{"d_model": 384, "n_head": 3, "n_kv_head": 3, "head_dim": 128, "rope_base": 10000.0, "init": "normal", "init_std_qkv": 0.0273, "init_std_up": 0.039, "warmup_steps": 200, "steps": 5502}
MLP neurons of a small language model. Each row is named by its layer, matrix (down: output weights) and neuron, and shows model dimensions 256-383. Each number is 128 + 32 x the weight over its row's rms, rounded and kept within 0 to 255. Numbers have three digits each. A neuron's up and down rows have the sign that makes its largest values positive.
A block is one neuron, or neurons of one layer that tend to fire together. After each block is what it responds to, as a language model described it from the Wikipedia text at the highest values.

L10.down144:117157101118139126118070170146183143072165105126084156108104157165079134120148127126085060080180093189076133124140080177141205134113101150151128169142136113184161100074129217141094113115149133115100147095082119162070121102141129155123115142086161124081097161115042043119172100154122121138168116134093089119099140168085119146097100130173145079144103086158142104121080093142160146104119
L10.down198:130000120124179131094110194144132151108128102168115086139120118105160140144184123143128082166111101125142152115138095131120078123137202141083124153105079187114148120172120112171122070144150161174154142111074121105094186123081132119190098163138105105182212123152104127118161147111122114144114087128169093109112111122057101085125206122151175148149162157140132122067149170111110097174115
L10.down211:132080109114207106099139116206106092143119173207094113094160092087139137128146130186088113168173149118160142143129118139146217158143088131132149135147093110105122176155072127083137103150166129075064087151121104115154161088143141089124133125165134134109147180089091102086099166171151152148123112127158142143159121123177130058092145051173121085123142088122107151129133160070102135163154
L10.down434:178117099122139048148138126081117100088161098136144140091133130110134155142161160110125103124168133130096121088128082225180104104143117144098140172174136139213112175142103124152156052131123101123089192164103146130206177144123146140139141147142156149163099104133164092104101116091124135139113092161126127111097120103085115073098100098110089111033121092144122103081212128117092125141105
L10.down489:123101163110184153138151126148113146148131165089118032170108114097134160122141127085090075160117133106113135127144136129194185151089127138085096141200106072060109182187057112185101145163096109116126172113113118144120061132086153129135084194124139145112190170104078091148130143126174111184021145122046110144117123158099164115145141087118130162113123155141074160113144137140077153166133
L10.down636:116120109118115152108105123168196145120072138113157162161082111050105151110107057201154183113111135151121124144072088104135151104160140101139151183133177099134067136121143127103153099139171133184068108083103114143102158091166164107151109135071102098170127150115144126128171116113099186134148095112129111109124116163118127135086143097112107142139145092118151075157128092060168164107182
L10.down916:097102089081131127095104132082149084112117117121128198100121122135163159139126132099140131091181167116121163109147113067096155115187149137178115097116174099169119124166122096113130109115128166133169124114202119137152123179109127108144182160191130090106113154088124125102108192141091116145130107167129123150136147183183114147128137114204182089203143085131169141171081126143155159120128
L10.down939:115101177127137084109179088153114112086086154133068142165093094098161112121063150178108095143167102129087113112124129129117255130132139128124128139128108108106126100090143100088159117146106151109086169227126159131091130129116075166156157138083096169123137151109134088148070119167091110162059057162167085136094105168161068106103109176171138131145140074115103113119135152105151186101156
Responds to: Before upcoming place names

L12.down164:133125168208071131135127095137096062122151143130088130133150143107123089113110109173136165118100091100094113155075133105142231114145117090148106158130112184169122211158153051127152151152155097113063120081140139116215122100107140150170051088141138165163115138119164105197184121118119147088097079081143100131157127114108144092140112096148138105140131097087161156125085125192101152156126
L12.down918:106151095117071122099074159114068107143162145138103106065114147127139121147169116127138121152094125192129107210146120118105111144095127084140135128094124106067182122125107128094172155124130134152111080112150114077163062110106188195132146170104107142183119116098115142143137115099141085123112053117107120117085089096135166123117051140093183114188130133116064168139114178094102192133139
Responds to: Place-name final pieces

L10.down189:076174119129130089130094120111177136223162114053128125080139114152128103156144177153095124096226131150123161165180110114172167108107119175095095154119136157146091140112150158125192155140097125111174124108109112111134121138164074097099146134177139172074148144152107076108050148169178121136143121135124158141110134120100097114113154060157113122148151138151152166094084135107080097116108
L10.down272:127115144166120117128119118079144141128073120176092134132165173121097126141127070165198154098102160184139117126117107104150153062102151181111129185108147151113120128137134116179121163170118089074135161134167165154135151085090176130152117077154150154084127130199105129171115138117133140106082121102123082161141171169172160140152123121162142146101099100111112139152087158127115129088206
L10.down473:145132147101103120108163095158173177122099122179111155084137091150102130143129137175146121148136176121105109130137092090115113160133137160149155193158121100092099148188093107158125143146116144089139111167098124122101143161125118171189155133129183140092060164160098073123116100151150162072162138119049129105151133115098085179104118165098134160108130153092094152166212112085094127140147
L10.down538:069179112132104116102110127113144053151118181173117147126074183102102149173134195090130136168154180113137121109125123145166118142158180133150095123159107184097092057107140137165114077059150129112051111107137154103127173084172153145111065070052067146107080100060157111131147167108135164134125123145098165097159117084137084161088108153128203161096191193173158161133098090155017179105152
L10.down561:167111125113086115162132050119110113144164141166103128090149138090098149079127124103201094143087113174177133101160185137172207077099123135104116122117110136138093185056133089121167108141159091138112130183155111133154088082143089132099103090113136134039130142076148142152082097072112139144169074138129132126149137129171058094115130098134178069095098106097109124166093090134145143139128
L10.down664:097085108105114153125114118094120173104120091146158119089111149123177139140140048111159101079150091134179137174186103136125119128236092092107131158098090126077140101058140186164150115074102155183071159093130119141191165103132118100135119101191097161069124145144116150151081162170169144112172141112101101087121122096104110163121140075120132104060072131144122109125163141183067120153128
L10.down875:120186125169173114116177151133121107132088222103156122155118133121188114147099176189094120102157098105104071083117087126136097099113136074144136079166160157183169132100113195165103156107141145121158144120104120094117127157145105162089152176126102145151086160172110120107115110119114133102082059183178189122184086148175148121103170151113109136152144147138136081090140199103117188096102
L10.down980:096110132205079154177130069113101142131202156100117057121088136148139122072146145122165104152160073135097127106129120152075128161127156087149106169182135112083138152097124129083128143119172162125147146130150125131152131118093107121123129087061160135193134180190106098093099089174077154150126062147166090148098161124135164128120109189111101136081068119144159142091123135169139159097137
Responds to: Copula and word fragments

L12.down14:097148133095117136141143128089108128090145121107192147092150122126189112090108126221127095107143101144139130151097111144118056127076145089169168111142106115084144144146184143181131086104184110146161164119135165183144159095127085161150105123146129126152112134120076126135127081145107136180115106133034126096140156123113133167097090136100150172120109125130086091108102037148194083079149
L12.down565:124093160139153147094129072177099161113142154210122125129152141134155117127067207142096077106146115132104075132113137168092131129195210138122148101178027174146105110121082089100119132039117116098089159128121106189096119139110188154123105119072125155134140165155154116181112119118119096140117162071162179157092138096114175205143123176065244116136217151062101180169130092109119129095106
Responds to: Mid-word pieces, Result headers

L9.down148:172146120146112104141131083097164148141103149143137101079133121168127144090142103156154096160141160111078135063181088096167207140113130169138147153185155091115128108094070134097150112124161125117091090120125075103173239104126156165128138103120123089200136161099150111121090092144141092186105080197152144099139114166135123127073161151127095114104141097178103127121098112125131158081117
L9.down281:070059147121158128044089124166100111098070151141099182183058147101150133074132142150163114140105131162122113127093109113085168157122089107153089167151117090082109117101136144146114134138129070139106158044169117164192229122135166134152137139179174109119160198103143129107103123118098153140141204119139101134112075148106115084089147191156112157106140088172121075165105160212129140110183
L9.down325:079112113120130116071103097070126188157146162135080145136129161064129119128159200077157124154129118150173073161155123137170061066099139127136148115171150146084142136114116119107135109097161096111153091109142081136171122124098177212085130139127145171101130199141140157183146110059100103085105151089145164100139088152117118104118089119176108150114119108104109089099143145087122155144157
L9.down579:141134165117095144115116147124156138102034110132097132105168157067102140080150140186141120157124188142104133143090204141100167151107114189125130166130070106109115117131145142106134160056115130071127083138138059135181150102131160104151048111072091186139130142113150100106109168189170114158111177133128109100124132093109065176108168131160105127117142079102136144089123154123156140118122
Responds to: Before a place name

L9.down380:107118133144098067120123140162121115149160165122150125118128121094132121134097142167175187153125127175145095122131183094106146150113102131114200108118068107127112184170144114096194156099083125094159108117166153124128088129127176145136133093121110120142107190153036109138140134182193136122094106161152124144153103041088150100124095114100115116136108098138145091106146125120100175116130
L9.down450:114151155173053118196098152153153148103152135116110148150129152100067116140124102160130140086114154121079096124121152126102210213111113151084156160109091074124144116113067117062174130168122117105127140109114132063106158144089209103084134111124168136110078143136111124175156101050163141145177092116169020168097094107152069097085119140089152142094104105155121156070146122153120128170153
L9.down706:094143150120124110151181132100125095159141149117094099106108152179148095104116148158129125080148074151131128181182122107092119112092135091124128084156117126132077106112123121120159157089085112090130134124118135146130103119134180122143097073135107141120081093137156187184070144097146102165128131136126142176112065135061158081176116145098129155149146155135061139091140120161159127151108
L9.down780:117114144138136143124101134146156092122191046152093117144167142119115124158133147122141166109125168131115157105149095154111143113144155132115122104152136049047131175113105087130211125121113127104133118063089136110148083150166114104122138081135162120161091142090090111152110146170198178147147100121130114120088094102093189085158126118130162157097135143093153165113147131182117141125181
Responds to: Place-name final pieces

L12.down769:188095199114105111145116096159133169132113083102100111123146146160132138124122121146155115061131095137129116130130066139105086140110102104094107093133114132135198164104130113142087136132144155170193080084073162113082081136087144183150172180084115189169096166150105099129099083113162128120147148168140154152085102110124120101103108143069127095113138129114077122093103063133096081117112
L12.down896:183077138091106119101052072169056200077145159158083084132185149169136139130094102142132195094088071101113131112123122108114208126106134127112137089082083166098144133112126111145138107154123151087121150114129138101127127145119133094164106146116139186163069175176169144128086076108175117127079178109097145128134151103130111155115140118060145144124132113131151085137087146166138123149139
Responds to: Word-completing pieces, world/international

L10.down0:095092134123171151176117135093172106095168096138196165166101057088171129117097141127070073124131156102157140119124120159140060123107143105085145089207156083115169115141132149099172118123132124179132075132160103127125146139075103179121163157171086107161106121148143096145095176133127122177126168120154128179101125110112166134147154206171134092182143124161101094095109138083178150147146
L10.down95:146149119148134149089194123193089094062120138150140092121104095150128125142121168154125069123188122159107086134169090164151075112141080113153071087152135104109176127090170111127127108127139130136099118171057094158166169151066140142107122142094107129094125117086128045146191134130134132114084076112143083123094141131158178084083145108110121104108170102129124132123066137076131138080120
L10.down480:123113107082150109077165073136126168096088162185111159153115150161125143135119151112171122141179099101135143114161135102132067101049131109161121163093087118120102144113110179119096160115080142124130080127120146153135104122120124136102140152134156080123126128116079127136097119130175173156145146112169076090082084122109137134108155104099168118175079135082145179151155134126099091083113
L10.down534:089117074174189154135099148104134084096134139165163117098096112125167101210180127132115158132185160087140102135143125092119092112137119122118145153127094150102155095138125131094137145114157125120137134150109144081147160134147170170102111119106097158136160130140115110155164112104179102117155145085117124154131165083132133067126158056116157142116088072095086123118081132131163123165148
L10.down671:178144077153113073104150167129196159198105176130119129107079127115072165118127166166096146103171104157117079085067103096137122105148121179116085135117166132132082128110141135079155161156131079112125110075106162115101161076082057097108119124164133094104180092099169132106169115088182145161091028112125125144103076110133137181157122139126156146133151144098158097171106117169177143135104
L10.down840:134146112120165147116113129135137078109153168140110122146104168144127159149117103112109098120107122095086156092090121058138122170108139179134121154157113133090157083153107157127083117135164153123117168151138102104165101199177176153144142182108136185137180120128168158059152139168172123176104112145122161145139157138103080161131131106164037078214139149116202122143173125137116124180088
L10.down984:152113153103154066117135113086131187116094109113106173178082132121078133157127146110102172143156100146108099177096179087095101169163146177087092127095096110135131081112141098191157110102116160140133112109114099162136118124137139138123088159126187122146152076117193115149066145076167113110061128159036173157136088105132099213121097156148167179189111128102142175066096150119130171121141
L10.down993:159097108065129135156193117164072119132108137212089186151106126154103099173140162148157205151152118155177127110170122133138100102151114089195137170160133180133137101138077151098101084127128187178089137112132174082187099070100127163150110167136109154131119133093150091147098088128119115160091102079143124140128071153153115157159124100182062106125180100042148189159170100172160088148110
Responds to: Mid-word fragment tokens

L9.down37:112137131114132118147155087122127109084071207119166089141125200064155113141145156101132129103143125177159157128119194121083145113144155080121084091107177158079127173143122111152131121152145079118110133117093138179128125106136096140120176122135121149131075174109099118163105140151125117162076080103109120134130173124171105100150138148114109118118187166115145121169139123174123137123077
L9.down332:101082170112136129142121126128108069185071131152139105059064125146154163144127092113101083164171139117093136116109132085135116153118147141103125143139147176174085146138072116090149095145126089087103192126104190146169137099142126131144226115140138177068137170165123126140134167163126138180174080126156104149154115152149146142087139148207140120091108143118150131084155109138104174115166
L9.down696:090190144095145153131182195164119138120095141153160108055081169103131098189139143115104061148134108071117154117150130122105141145122196174144159114108142128089121157126069109113129119093173166128158173073105194143083160141135124164173117147090122064095149114163093170079106118080059093160038138153113149145126085175118140172125087147125157063155145094114082112142142079160109090099132
L9.down944:124144136103081133131106109130166156093080169146100124147164162150102178129089101125203104158132133104148141120145163094173169102126157115128101105153145158103112108106147113153176081164149062177075185107118165138117084130126130109139103145074141120127104141156063107130118126141165174127182056175124062098145124121108159178134148087184146066056055075141172097150117113139110129069176
Responds to: Compass-word ending fragments

L10.down63:146144135171117121132069071102073138159133138093158127105211093086127107141124078123133118073103083150095093118087080111106161106126082169159109115201062144146156100108152153101191144134125124121116148061126144085105125177141121112138147122083144096093117168175110144151180149132190104095146115077121116102141150108139089122097150184109154169144140105096126079096116067119146117138170
L10.down367:142174066097144104174059140110093117118114151114166083119101152110126136084115131134148149116108090130144082165167197104161153155098148163141157064125119128098143160179128143133134095135135129116127100134085129100126081123125126158150170099125120091117108134120103074150094088117157129151066089132109126168131137122104115118188144109135106165114161146200136122123178205118120131171183
L10.down511:082158135131088178112097186094118165106144104095132108141109092132124125163102115160114197117142173134092118155129098159100232185184115145148155096115124139105130167123131114128114132172125100053130147108109154133141141103164108160157112082147061108182107141101105135181121080152117171110126108114104150135076156170099159091093145069159146124104125144120110168073110075078132168094125
L10.down709:134139152097117130155124079134154179162182132069121122111148118125117179211148084097146185180184081138193045136139125084163187094153093120078185117143093092112116117104122106122161093125100077145172118137126134132151175115094142045148150105098184119203099138195125169150135071126192130088069074113163167118154110120113149108153084166105141137155104170157080122120084154152143180126171
L10.down830:118111140172130132100145149163104100118114115180084108098128078128148105150103101131185141123103160163058060165084135096128171148073079179110162086178117085111105122126141048127107157174140046160143120140158117091155109099120150188127092105115156093108138153174122072172182169177083227120080121146139120188157121135131152131130108126181121162127130097124079178124130094111123156116204
L10.down837:130183150105077098108108132208092119151148161130080129155146116085103093147118131120121160148112145145145078142104187080085167108106146113145170149153100126090121187156095095111152162147104077116125114085131136081174088166145155134108117106098150132100137218099097105156090151105140111133044118130111103125093140063158119081116090158076196172172151102163148111057112114131141127097144
L10.down913:150122171153055113155130150139070127125183153153089024137125114076129140172131150151147173142080119160126050133136125092151212116137119151175189120139100148120120126129149144127162091117155094116125119162143133114103077137153161127142078104095138104132112175127112085165104141108176113112117100115149094119148103069087153105126123121114111131124095100107147077054153104071164155129184
L10.down937:089156131123098079117139182209114145159164176114088087166177106115109119169161119117143143078121066147096058134123099060102122155094170144140113107166104173166090166123100150188092088156143119129145108206146159165150108176139130144123162117124123108136061132110135077152116143102141122192056108161119157143122114118144155088113065128111168143134130104099172139064118142115174136105133
Responds to: Place-name final pieces